Part of a small language model's weights.
Size: 12 layers, width 320, 5 heads of 64, MLP 1280 tanh GELU, 15.7M parameters.
Architecture: LayerNorm before each block, learned positions, biases, tied embeddings.
Training: a variant of Muon for these matrices, 412M tokens, 6286 steps.
MLP neurons of a small language model. Each row is named by its layer, matrix (up: input weights; down: output weights) and neuron, and shows model dimensions 224-319. Each number is 500 + 50 x the weight over its row's rms, rounded and kept within 0 to 999. Numbers have three digits each.
After each neuron's rows, "fires after" lists the tokens most often just before its 100 highest values on Wikipedia text that the model never trained on.

L4.up217:427543540521508495485493443514542466495437526513475617440485515535552513498595478544523539534505521468574533568580467536425398573487479547579481528550552521451508451480620529586560379501443472513487465585533519602392591517505443484509493538569502505547549534500463522479591501506496478446
L4.down217:502532576446558515536458496495525459440616429586465472497521540478478587592436567507525527534417493563452417503514605537537447453562464448514485520523454553588499537514410606439443479489461523448487517574535462493431548531504534467485488486518423540398486430498522524446377597471466496465
fires after: " C", " J", "M", " sign", "re", "C"

L2.up1233:558492495425445507451405599481556524441535442516496516422554505528486479556478442526502420508570505434510579455517548523534531567502541517421458396494513540557516473538457569511439590453501545515503532519467411437497506559464493508514552494469513532562451541557437544485530513509418487476
L2.down1233:475597510540473467521527488486476431569506440589449518515562480505491501430509557572404459421601523441483520508490501527474481463560496543504508565487562506518498455547510549436489536477426416505576499481439554527511507499525494485579489743507451448531458433443536573547603583472499516411
fires after: " g", " re", " bl", " dis", " d", " cont"

L3.up168:512586502414530518539543399458494515525484442455429565451458531555527570448442380465495466535504544533520549495501523513504501430539520463428499540529417519572436533494489527495537540516543534428502602465475436534541433490490434493520461331605527596520484497471529486461498437483411450471
L3.down168:518404511487566454496640514546577457504410444565448546450531472472512574538514476486440485491448534459582465499415529513448539508534447597441473487502539567456496561667597490487521528457529402454541522496513412515475453554533552441483525398467510475505540522500504374489535573508496564408
fires after: " F", " d", "ut", " f", " t", "el"

L2.up1274:482516572559508518532455634559506497415468527513546548484455449482491516465505486555506455390555460457454456490486449514505545573582469522636478469438529499546496550354423554528461518461502346549493544513516493490518520531497481439509577539520544534535534552499599415392484482359470553450
L2.down1274:455487494452577473507453528490561411510467390469456485489514480519542528441555546453459475397578506563490430502425559463612544408600453526484516561600529514445535508568450589474446452524544510492513567550492481487536528477431383514466542473478528567529497510401549558552492528461490486516
fires after: " Le", " l", " L", " cl", "et", " ch"

L2.up1221:451450431498426494514412513440519487567427506594501567491539537528506543474523447406476452428582497508437437571614484476514593505543520630451498512533509560566499446470532522491469521484505483481366617611543571463527495514548460526547556517490463519471400413399477435491511572569394436478
L2.down1221:568471525545481505571425482526445516504465509468430528539499469531435382552558561554432517564507528533445430488505589533523480520478563513534464478546463426467437574524534486575499571482508514591551472515479424558469479546470469486546427461512607481604483487478417502564472525434600477449
fires after: " F", " N", " f", " n", "w", "h"

L2.up493:475498531486548532409480540449565534506557511499495530503543439515515467534535587601488570467533475491412515544452483487499492502582430432443502492458582489569557522491540471529496467486472494540508464493578528485540542490480544410453539538535453479545524482540414452524546491429531529539
L2.down493:462461532556451463487495538510461534584478545592540538543529570578425578520507492382444456575514468505447574491407561409567465491434511426457541552557558463486495558421587488536462516515566550470449527518549466483522592503569453435480457510505470524443479446536527476422580534417503500542
fires after: " H", " h", " c", " C", " conc", "C"

L2.up773:523471543497450525484468525493538442425477481501504489475364561475551513472551486465448531476552493519557479433490543536518483525466464477618476481463630566517468480395539415513505516541518511474466464588487511473550471530544474436449543534640503578535434496494479509393502536374438485406
L2.down773:441421588483586530548464449419488504490415472485552534479562508561550467598610572493439474398559427429560552482455476487539509518522457534542436462473437505544519587503501519421514438514495533488516522471492604497457527454502524534422489518432523493494556439517574527490485497436459497426
fires after: " |", " l", " t", " L", " T"

L2.up865:506514460495486499443470550482361506497517510517549454477574511504417464567489591440476460567564521596468555489521556610463505555448471492422564464476561437499446534582518493544523474571477418518522506399425479593545582441463475592494522467495501529510530483485488459452454533544553501513
L2.down865:400538616531537563444438565510490609428492495531443475476550601488485521517544551474522528458543435490487606524440506551558479452518490491547555448469542439515471469429414495556559474468551626570586451472535529416506423361445594465514476465495526564595522527430508414600461616485517510518
fires after: " R", "D", "R", " r", "in", "d"

L2.up527:462388439523514530492574583554473486516559600505475494536555569506513513519483424406432434504450388432545540566499605451480458575514434558434526519536469488547523534573547499434585462548582512523499508492543413425490512470450375396470423407413470506521507456473483564444551504449514545547
L2.down527:450532488521541583532504527532553442594438498499543496465542489479524461449480541582538540413516352482591587380501459457426490474493462483573478485469461520478470542616407433431419424515473451565531441536418492482555465541519596462505515515515560524497544479562504435480495437555521526496
fires after: " S", " f", "S", " F", "af", " D"

L4.up23:397486518360437453485486412489550512533491548467569474580538515574455495548519374479406442564438511491498543543516483557462414485514535611560443538585476501487506431370606450545505481436488531465485563438517531434418532395527530535558560543450414428567478499456460572405477473488442466487
L4.down23:440435512358530528586508458462457523444509477490554471466548533547441454462436460542621510521469533509432560564506558460496424464451478488517526476454522522548503482501487512545530501480450485460607612569529521559493553433512446497543474561430458460512520476500518461443397498543499380416
fires after: "M", " M", " F", "G", " T", "W"

L2.up685:464480562520546490451535574570436566450507491533614476468522432498519522609513611528534522457475469585543499460436527511587457455508478516468581496501482525500531515562522495447535497384491494462502509542459467523587512428517558558493501508680437473453480438451551445477536546546493501415
L2.down685:477495488531512431495535462553571503465484506504543496505533502486445565485468475396497547475458458450543478449534446482405427539548588439489525527489490459465507553469495390461581425480560475494484527517478569474448603443487471500584492567487560382519500545521514445494501455456523527535
fires after: " r", " D", "ivid", " adv", " d", " ind"

L3.up430:473515543412504452481514528509483578439541533464426515558512527483581509471588468545426372557589477516373372400554402457564479537549500569454598511429504501476490525532441516521523541490576472479491616498529509536525574513606492428551496462456431515510528523487514462533501449495492504478
L3.down430:441474472446521553539503527448597466514474504453529544470443477576550475447503472480518547484548439443482475508524552485484451428580430486586454526518563514532416467542413449447516462450461540454526547485521546513475460544452428449399523483515482551532534443477570446511545455469457532447
fires after: " a", "'s", " his", " the", " ("

L2.up182:491452487495464510498452527459468559507501560484490505498590552513578579583547462468489487595580497502550497430507549472525469438441363539519516544516529496472518500528500537567512484487443480569461498381580428461385584521496504542506457450486490506599523436446513476482571420617468348547
L2.down182:535588525607557434474517550570561545428439457497583466512516521490427547471447466415346512584553479485439491544500522525538442514447520490522476560558475434518377442514513429607497460570503461522499428523472518531505549588479532498539469502585442515545493476413476449425479563469510548471
fires after: " E", " A", "ri", "A", "E", " Hen"

L2.up531:518446485505451583388461490551471489552391466493525482574444533447439588513507538528541549543504517453428496498437537554507612492557552502475509535601542543415443548513491497547438568557639551391515541528499512512477466485510496535569497529521477512497498480487452430571510526535610434572
L2.down531:513464526514557495602512539530465454495452460451470524514510449548476411505419439378542455470505522554548481508506463425556521540497493464419421579494430369535507488566421469464543534445490516554479521561471388515600472559415399485457535425466490458449527472493586528475435540535473572547
fires after: ".", " h", ").", ".\n\n", " the", " The"

L3.up335:516488551569584523479515463500487684492533425423534573478459524449422517514565403468497548480639479442441530486550564496403540551546572441521559463550532437492400495521564533406439444459458421512449572451554458497469554536511563510449402510507453443482474560516471561547523545508499542465
L3.down335:470424442470548432524574521475528471517487386530420488577398471496404484517483533502559486535469486507514520543527484520496455517529476485464471508563513595508506573463462561462436474494558513430586439547556528517486442505509458479482516588549433528472531485490498537492526541579508564590
fires after: " l", " L", " St", "le", "-l"

L2.up1190:520474601525461435476533523457511407470465482592514522527464377500376468460472558553526533469455471437533451630546436531487435460532491412499568504543609463550545448539615476525450510586542415509553506483509513481436518503496534475505412462592508497495548492497467521509601574465504512504
L2.down1190:488485551488419499394476553478447482494560527524566509497554497504580543578508580447388467496442576472506485485465564549393465452461469487466508447502525491571553594518557508580506498469486516496524506485472495523468468431487606486555459456479486445524596446474528487452562506389488535589
fires after: " C", " D", " K", " c", "C", "ub"

L2.up71:393509521569511474457571478558472508409509527559494488545480426455528535534526470516479512535520467558507567517392496564509473517520495467428559611504524365475450513435533531449436482508502440536519498511525532605530538524530560575491447478528540440478479508470389555413466518507506521504
L2.down71:548533583491498511574465620534494501401474496531476430507613533476459473567491532455479514517465485499495370497480455530444452448538487444484552489488555519486418575501480402452488443585471574481471543521415474544568522503472483500478556455406459480501459473478538402423496459576579515537
fires after: " D", " R", " d", " Sc", "ag", " ind"

L2.up54:499601486544492442526539586437584464504526378501505457511551454651551509604549399482488478539551507479523510518515568560547547472510453546457539520443523609523535461436525499494448509525517492530453458485538572538607540462557471508419463502506527495436398450585445449454485451518464463547
L2.down54:522511480563500478521471494454563581516418506566442511462605532564482506591568521569455493527490553577591449500531535512539545518506351600425570511459538470553481572451595471532391533553530526388470525388487492481509395553515460546401422478546459507460520356504481454470489525496478493605
fires after: " G", " g", " cons", " S", "g", " def"

L3.up730:490540517542504564517637514398490576436529451628474415524563441504474487511572436507495459499463443497490494595575492503468623439486530447484475499445435445459550500494543514505495540586499509503419496549504498437599442476486492517522515404545503544479470457470490460491491585477401453528
L3.down730:453481499583448433540470504494488510506423595517518484465505524511539536526534529510509499513472394549476449507451589467439549591501551488544565506541591551416519489426550521480455475546552535449413457383474594508471404561503589441438533475575529521517438462515495528544390499508512498442
fires after: " and", "u", " al", "g", " G", " Al"

L2.up539:483477588452494551469495473555590481523528471529484485511477536481358477469441531340514532627557535479540475505430382573433491503533435548578597571490493503567592496492556483491493474538536450574454535495402465533547496510429510556513513443400484550506520523574555573510547491475470453515
L2.down539:562434470509476393485581501419508544509504500483464441444494452544508551411552463422518608505550513462549463495490503427516588428557460413545427478538570481490465431420538467523605407517489499448431482515476427488528482549486547537561522569508430444529455466552493500515574419557450474450
fires after: " D", " f", " conf", "D", " the", " int"

L3.up773:539483487493544519463481429500509567532563488464392488490532464498607509545452560371467550505496435455341505476513564467469452542593335528422496476546464457472476527477540499501498416517447450484541443442421473592454451534446461553538528546475527442516341521498472608482463553497418497448
L3.down773:496502482450588503493544533529547554520506527450458478547405475443574476450538461476495445441534526484483523452506515559501417459578584542579470490539507502499578502460503476458385580497465560447456539502471622472460504527553541408539525554491558511449445472470493460489509506499523469515
fires after: " cons", " S", " cont", " Res", " con", " Con"

L2.up39:592468520536494438509522438560493460478536417565490484573538517521529571496558491494588381605465486507554483495441464487519456563477516557411500534497592478447561533472608510484523517510496492463546562510536441519443516475539566540498509517435525575580513566456418504526573444463468583484
L2.down39:521427563485517491468479506401513545520471499495537455508487483580530491487466483529485512455585509539445470515418492447557455489482489548472558491455466561521485482508486484516500476497476558530403506462582540527540489566420411508506426598589523518574415607518474420552492580450567562487
fires after: " T", " M", " X", " S", " ", " m"

L3.up331:562531530443459520590421521457522443582503483465430540497530474433485443589427481433491400517437594402526468545454516485519533489458527411527520516539510542433485522458406449446430479554458555423450503455511526459470521495476514425417614500538535590552463451520499510421494472453524486572
L3.down331:418469444507462522400471541499531506429553511638589529562457476605578483430448468443574452462418507503492501473553526483607540445475498401462560482534467408473544520530479396474584570479558464431495518514546526419443527534444466521491382508512551452578530537559530573466509494584506466472
fires after: " p", " E", " P", " T", " Z", " K"

L2.up156:482547530528550520455508486582421464381455530615544427468553597507385485513488538522496561503569599478417540495498528496456471462524520595504545446584598483452465509520513466539452470550490554461470503421506468448476497365524524483542461449476507577556453475503508494515522524538533361524
L2.down156:532593494461447424493552487479479493621515504486449467541494444549493557451478424453516505487457499537536514505510417556465507561495578491377552455553590540543387568552467428515553491561517532453513565535486452581435486461509492415604461538579522535484448497510505559509478385540494543509
fires after: " The", ",", "0", " the", "The", " p"

L2.up807:454475466494433625449504530519477488495473408480411539525499519502518501495458417528543464583564482461572476463486502528533606441577598529566604503493420486557579451499565454530512485461477549458578542497496494576474516556510406499474495423443535586579452501465633473470562532462500483553
L2.down807:539450556609489508500497566471511610550508573438533521451470604464484546468507504541428469528571621557502467548399492593522469498479433464524529525506414513422513481569487440542504511552442508467533429478534483555459470509497531491523517445555468584434432433554543373558423514497458522465
fires after: " j", " b", "D", " d", "B", " D"

L2.up139:441555543518543456401550491502563490516581528491453675553476406520456526516449510427502511543456485438463388361544533490593563552553498531452553579523545623448430570514496502442562466495537465530501468582513536529501587431470590486435487525482451519544433490532492414461586406533554541454
L2.down139:565482536437553516437549434525473514466478572568481502474461517482456541464484634463665463487478581514543529576515551573538558531480503561525519474462396496439446452492476463517539496436476503527513570445484512496463439487529449498521514439523507546519464527540496511635421560540556532485
fires after: " Ch", " M", " |", "M", " m", "m"

L2.up760:444527528483441535540512459561428495545615538501397476491580519457609544427429523521451499469574453473524527416480510454483470510432508545481514605407490526499439453501510607435547478480496542498537531500475454511532512434517452510508454393493485461490470478557599552502495482532462449440
L2.down760:477409509359466464501509614434473443524543528488515450575680501512462416542580481486600490562574472495446390522481512497517549538520514496472486439505502435635476461510510501486506533584417540520520436446437532538492493477526506541407498398494581576515498493626484529586521511575432521456
fires after: " F", " f", " N", " sup", " I", "inn"

L2.up1096:471480525496466484572531488549537487489489539549529568541552402449478432453541403566534501607455620526480550541473568554549419465580505545414483463437487505471509463418538449509421437493505478456417637528429430439531574500532518517495456493574563535569509436480505473476485450456501399513
L2.down1096:541441537515475439455427524427535567432451578451592509430507544467474502430520555370514469482487539548528473540499409420368514571489510455481564459433541527551459572571489494522582575585433398568444496463391519542484485490566505481534561521593626372495451516498559448565527511464546511533
fires after: " T", " Sc", " t", "iss", " P", " F"

L2.up138:497527584441555439507518395535481543518557532545503522536480493425499488529540391437507483529490510531459531490597569593496434490492471564423597478589470537600507462462587571502542441518515505435537561451501540325444542450512425462515537597464526495419556511490561555455515522482423526542
L2.down138:488439498541584502583493550528503422563544520552428542462531448424542478506470567481513481504457567464528461510626463413498501560488513558588707491511512532537452469471590579465536515545516518478498512451561521415575474575432485487490502447472539563475501523456453463600488488351501529540
fires after: " D", " d", " S", " O", " J", " G"

L3.up86:582523497576556542515475538455556541360444403425502528479451559498476522506554505445551548543485531448539486506557447506425390564515541520490497465536480493465425527453504506455451432542531403493449485573500527394580495554491489468417471500495515548583504517504544497504486425436507480516
L3.down86:483476456507584609393494540510526475508495574545515477556472478556542506508486518548613456472482511508508560565496514419593494497532522394460538464473449518585472449579528468471496444443521481518526518505428393412569434498488527464452469510521483530467569502544459379433511560580448642576
fires after: " L", " l", "se", " Or", " Qu", " St"

L4.up13:477514538577469476512354524510479522539484627548540453529640519507496507520555428596497423490416451551517515481468476473473543421581576554467410592511439457487541450522573457515501493502544582460372457416615496551506536467499494447488521585472554485457452503501445508498499467481476523549
L4.down13:492493461493462591546552514496483461517512368510427517440454465453451429470448519542652599566529421510430501484491559461548519519503445537514540505505502484508523527473409557443511431516423462511474518601408520505488437515520419522444491502490528542536490464518519534524407533585474509511
fires after: ",", ".", "A", " P", " Mon"

L2.up144:489470438493488529482441565558458510506427496567641580495479551528469536512544498465523479514487422524496429548484541516501501450548488466422447537560465503563461451507412584464501507523518500514530437607530402472566567467468519526496393457439470528549499389527489514552424478467513532504
L2.down144:413460459543484508439540576511531487503582506479472484566473468494563442538515515526444533454491508531529458476542436481585450562433545503529473558529479496628472480483467481427464508508445570580491598536450539540514409639482534475514551560503520590548544488585491503529502467554523472485
fires after: " E", " D", " F", " the", " My", " min"

L2.up414:502450443475416467542442514596488537507505604527451580496534454425467466541492461615540505552422490523476489455473595485322493508566534381569527464475410547461497494514432463567440468530407526541516546504487554458629525549540437595506507499545513466503555554515479566479468478558473509433
L2.down414:526548437469559430458532529455529488484496475531507477536498523506544548438567436535347476505536488477434446371493474438539407522512510441428372483585445522487381540626490438522522589468505486484542459516516449423547545386488509469474480474498523527466438476609462550488509484501513513414
fires after: " S", " s", " sub", " sp", "ant", " medal"

L2.up483:472414424409539409583478523504566542491444507516516515480497504510512506555512596438591374451547524521526546469576422558513449442568613531464534511589539502501549487517608534470424395515426490553483467520582459526552472384456533584564510552531481485432474526538588554461511576440457483497
L2.down483:520494563521515534451454475470466449530466447471583418526524446510464518483406495490599549502548478452445490532503477511492579459435498409489556475466524501380460433524463344420528423559532398506522538535521461405499486501478413474460530475457455433509589505450555504438504538519428518412
fires after: " d", " ", " D", "D", "am", " ("

L2.up1084:436546542393526478520574568534512544492384519553486507526402455434506388523534541546536476507544490335428448519528483611571530430483465515515591504529546533541558512512548399564586523571462430572469554460456464507574446448535518469521477423509514485527529418424452636445466425527491404497
L2.down1084:530593512585515594481520472513488508519464474433438480483562513471408525470536579489497492530486491455499491568488567497427554494555506499519395518602525571450428520553515574471462373541500404501501432496488529516506410554569420542475456409460425354482506556510497450596562476523433485477
fires after: " T", " d", " D", " O", " t", "et"

L2.up1270:485497585426489462553470522547510476483485427532376517501569349463572536567472500493449523454478567462537509526474568503480559550543434492537463492485582546454437534496507483547473399565524484486524495456445515404523435600585518503528572481580596546456488559543502540387485563527468505458
L2.down1270:473522398444538542533489454509462568491511529538438612574433493502461536558541453497449458461504492494532507511469494480535453555458462498495508563542494477445552456566521516463552566566523526569449524418560601439571451515453464595490470437478526534481505463526452533478511452441547395520
fires after: " S", " N", " L", " s", " G"

L3.up281:546520535488502565476508557448459496510538548615507535611526467563532478490437418574619370428467496409460535430549467540502585467406470625523532532526554428454531401490443475489381505499448492451611535488570405521405520483511398508487480515527552487461522513499451484532520458425489428564
L3.down281:418601456543556452450484530510521458475527576445509525515543475393611432501471455411556447497489530492561558497400498482546488492557455488584522462537466539628451440505474421493460497461450579509561444447498451548532410588461452447556447471549458454468521463527498502553539425461597472491
fires after: ".", "-", " A", "a", " S", " T"

L7.up876:556442603473507532486495526503515391457486518459568548461579501573520518494441524406438438466547608440527530452581594427590510516482523526483522471540506452422544379477498492532501574503548492413506472388560468489477502478535442565492545475508419502535471527473389517548493438480457495430
L7.down876:486542451437490463471512529572520593521529498477398507533514501445362512451509475371430609485421518506528552482517465443448582501503515476581545531518494540669399469516495550549616455535483418611530497571528500489413417472395477470510534573540493463454514568580559605557539522586447534416
fires after: ".", " m", "a", "O", " the"

L2.up75:567528591542537523555483469474478522493437468466545496516537562461462548467459518531506461459442489516481464510458555529474518509589509466472455471523521448405475483510514386518441420511565516474482463491542592534532550530514490535435553502468542449582385519495464486543482488411611428569
L2.down75:452474525493459528529481522496570504572494486473430534480512409484453387521512450557471597474589490544443591480501473598484456493534500418427545502558537491591510562494529504421489440517455491512549508520484415370577547518508558532467494462447429528443509520470404490489517523460529457446
fires after: "b", "se", " p", "ou", " P", " Mar"

L2.up40:461459498557526557472480537474455516521506611476550457498461444522425414487422456585498604573537508451445581509579454471443459480560480533458532577541610557536510368474446468512517528511443528511477522487530505374532498521530493531504446537462463523488495446577465393526488569434480381417
L2.down40:468506490441440491546535438513428549500477415480493481437455446580530504538478486621593502494532493455559520474617489497495414452468441576493463490435634549486516524474504495472507526453485613488513486458503497496440502515482400495505395528468484595573461449582485492476552467556524541561
fires after: " (", " |", "-", " W", " •", "ont"

L2.up378:492508579592440459538494516526545517496526541511554478457552553506523556552528468542504556533443499418493443453514498486484442474469485487449518533543610537397453448417537494530519516497546459512495506537467607527520526507477570513454537420523381468577554464552465477454540388452526494519
L2.down378:517425524506456496573517582595440504563501517538529506459551484501460466588539548564462528540443458500594514468500493582375499494541495477472508486453561498536462456530506542482516460602519507458482433544532517454526614450488541508476582528545502606576556503401513554449481479457517511536
fires after: "M", " m", " M", "-M", "I"

L2.up1136:480547509427565472562522494403452434497489475531508480517453504549502567576493482625534534589451480578465501576495466478454513498484559484540471610459504511529442427449537515497469533506475476571507465521500418553443450414495497456464407507597577457442491579596518541453536516519492551402
L2.down1136:445491405520436570593561519436485477469554537545449451489525452470449413519530454486532402502490543511587524625474451406503461405467451508453505480474580533485403441476570536473478544499548604492530489539423555485452512445452457502544468470507392502394562513529516466501458604503575483515
fires after: " C", " c", " R", " D", " d"

L3.up290:465472522524513514526570553527473466580399478510399476516543534579488590517521505428524448501552383429633455495516512504563551447487450534379477513468437514538550519513462497606550512439519411455562503518515510453490491483460541547506503531533508612523458485469434452500493532407443493502
L3.down290:447484514489550559510535601498516577531425545472492459449407519603440465474493542461532515534469579502504607516538481456594381483528557461472502486562520435480627528588506493551572591441478462490601491529509510471573672508513517487510471532530485475502552447555401573503450398521515539520
fires after: " g", " S", "S", "ib", " sp", " trans"

L4.up702:459453531467501443527454609524560563440447556506498479480461512478556521504547523546570501507543565526530524532414474389469456479546554534487529524525479497476512504433433422522510445535497545489521472489485476536516451485531537472447476496531543419499470531445487410500468537582461468521
L4.down702:513497475456518465456501525625559493472546421567551499472545533510419552479475507549437508443579538450565547510517560508467437465515556482507385452518536426493443482446533507522521457554503496498479568436588552445477545495408512579547471474493536465499504511585442512474452489444527519493
fires after: "u", "ir", " D", " d", "D", " t"

L2.up222:560457470525414526565580377535548502551470487501560484578562497460461419462539498553517501483400537538517500536505471567472457536558518582542514463545541445502507534516550581474490439477577450486445486318485533425481515545471564548441530463544479466521488547462440467422485588560497424504
L2.down222:510564549494461473483473531505478470418521542512545493467511478436371571537425525472489513545516445578445464454520513515498431543373485483443501444484601483500553473438531545489482398482482490539560537550465414435491492513504572464557459444536496518417489507528560491463551524466496570468
fires after: " R", " D", " F", " add", " T"

L2.up33:442569505496478483437469487429609515454547555533547460569546447524491575554535478578499481500637551557469513485483550501416622436516491547481456493458454495513495502516597530518510437597526551564492541447544486520474634570438450554485472548432507527471509468431459447475598512462496512456
L2.down33:561543474496503483537555522454420510536496443523504470497471533441509382418530411416528574457440486501554491503573505480515535425542523482573540492436484471497407535511493414442504503499503504489490509439521566576498525497435450481408513525489513525503502468486426472512503439500475511454
fires after: " E", "|", "E", "°"

L2.up595:517538494496540569551464478462477513523442546520507484478574560579460616468577609597497410528528461569525499406518514545404442481414533515472544484448536548391517501570552526553541448545524429497433504414472549499547527508522592536475527485423524540588501457408463494455493459518527445605
L2.down595:423463443437442497467606429440473487524487441587543529515404477445521512461532501539492525380513583448476589473487546515461499430499514428380540479463474474542483504408485541497569562429455576496513460384541483410574561618477468554510495481473400468482513551506477556460502558477505567568
fires after: " d", " e", " r", " D", " |", "D"

L2.up1269:551538519473477560538447498453492502549525446539492392460448515509566615529510553559514535502348499486536476474594450447434442366440486476463554516552590520511528441478492444605425442569485451458484470517394501571465593541456527460548449483466541506519493453554578527483612468449555528548
L2.down1269:502350506472509503482593541468493570455502437558484503452532458513514513550422469565514437463552600548576510583513516499505473409510544480586535445513437433499421564470591518442490506498539485478447496584638449506555432489581498582513525521446506566441542571481509531427411432485448532549
fires after: " c", " w", " C", " f", "ific"

L4.up157:480533517472514467570504595525457548596452465472547576502535481496506623420501446567506486479537465556450429536459483484534556570467495525437475584441495522438412456454498497507511517375445505432516511465542474544436492464599511530484448459530411517413475541511437418502534452481508470629
L4.down157:402482582539484529574502551458492454399530481509471584439533479452511402565467385514570501541499346428506337406517525512486409419483445450487516478439529546473469512584495471495595490481508526513510480451631514414464496582471446487458575499526470568528563488469476465488562456537438388465
fires after: " the", " a", "0", "1", " h"

L3.up1220:502483571492605594541449498480525466487458450538481510441525567448562589431569532546406475449484449571471462457451467510512497483491526533513503521397522456572496522567520579542389492550533444533583470537527524516535527370402615549592608469394528524560522462420478481459537530479441459458
L3.down1220:490454479513484457593474514574450499486477478593519527563416437510520470409496560472479493568488624395454544406516505531500494485476516426498501513421548545420483558452515580512574417477398488497460497434513454466585441584462485481490546474650497488501503462501511514669537499471403509445
fires after: " d", " D", "iam", "m", "us"

L2.up989:444505524473394519411484503513449401495482592537448556406587570543454513528515489442501495521538452419493487557495558425429429477559527501417482430565402533535519564542489522522506459534499492548444508523511426464618524522511406571536473485570472496454469465506446436479552501465424522502
L2.down989:529434426542512554422595475495533559483413470458489432517431502579486461556552476511589569404503361476549543493501584493520554512444471432460488560473512493417484450397494441587569514507565460484580555579439554493453532489531515475457465527459499498573481414478443515495513505574460554470
fires after: " S", " O", " T", "S", "O", " F"

L2.up250:502440467598503478527510536578543481502499562457547442567474563481520596462499489449533425521528471571518517511482525639462569488488631395487519467481513524592572446456496502450460557531463496535521394536487469544529497507577490499559547514466538610551508516468503542463509514435423474617
L2.down250:423565410509539557500599485514558484524497527522430498509486490491460415521489445447551569474420472477401514465537553412565461459452550525505572426552471611506461479515505547500523459556575506445569398540441412483547534445462513516530494457512543407407562550494546475529432489564477523532
fires after: " d", "ro", " D", " De", " Des", " de"

L2.up885:508442584542579518464428423454536405518459535457448478575491545547500536554464468591580486537594507507469460468533523507577537501474534483506478449537511485506530467460530471523458475511437485510602546576602464435580513532525437408544473493579494550464497663541404443437587562500451447458
L2.down885:563430522480435553501500450465488588538563522424448397530520602443484567509600460629541512502447527507480543500472427473476470514445523567530440515506524497548539468472553434552406449516484470472496524614607498430352474598543561499539423537527506561546580463389369444489531546484501562498
fires after: " d", " L", " l", " R", " H"

L4.up161:476570531416442505511470529481578512570522496419467478444442470414492468542497490437548436614397570527488614549430433537566522481450543450430540569458472449473506618497478482502487447486516518477522561488571454385474544478528533422532514389455431593456472535480461470487483464453492584467
L4.down161:454487504395569629542494471454479551478498497453422480526422509458508488536406509465550539533499467455536559585536539480513518547480415577550480485520466530455537484579585450459492496466450546497526585486508481515559461427518450453586377536413571531514423505415528458446421532432482481443
fires after: " K", " s", " S", " Z"

L4.up536:519498502501482490515570456397498449527432461496588503428580514580519474435498577501449434522500494432503504454572516462553548461528499499482461438463548560497503508545572502446476530489524354515417437457540611492476426560462385548544573444432562534521519480471529485479443429636572451492
L4.down536:509340507449443609555505536515521478464695537445468507577510601461529464590622430529465497552473438504442556425526516531507444475419502464515496597498488406497433464519506470458508488552515527402548470547480394472528518487575569477505473469507457485478463507452505514495442537420480523536
fires after: "h", " Sh", "a", "em", " F"

L3.up346:475509537415415478425507575558603498420467460548515513490567483518507557477590480499559388506582459478406484495431460451480415591511516498491454451514538572444449493444522565541477488427530544496424580544577508526385526441466472474524479435503404492635556453519388415467512494489556506542
L3.down346:434566594492499443417423512511473391476528462479473483515535523569449517534427531478450461488481530512490466569482528617483454524481491400527491457479507459559584458464473493488505537465484465543477543576557559401515435467441447421583494530479595572477571503574467425476580534568491550433
fires after: " M", " T", " m", " H", " the"

L2.up853:443519519429443414516489519521565488509412480519339517554509426452516499491634488520654478504541518485560502470514518518480436497496559474447520550483474549514525486522540487505530555528622458479453448519546434555494454491538449495559436482444554460540496446460519493505469422504542423458
L2.down853:492540455492482471507514625444533545415510531460564495457444543369502490583382513545484429447464533468420545465601586442525560491513472518469506478497553467467538502471533484459584569602561538524563531473510469450494542627541515462546546543501478420517490607527416507503400605426484568535
fires after: " T", " D", "av", "el", "T", "w"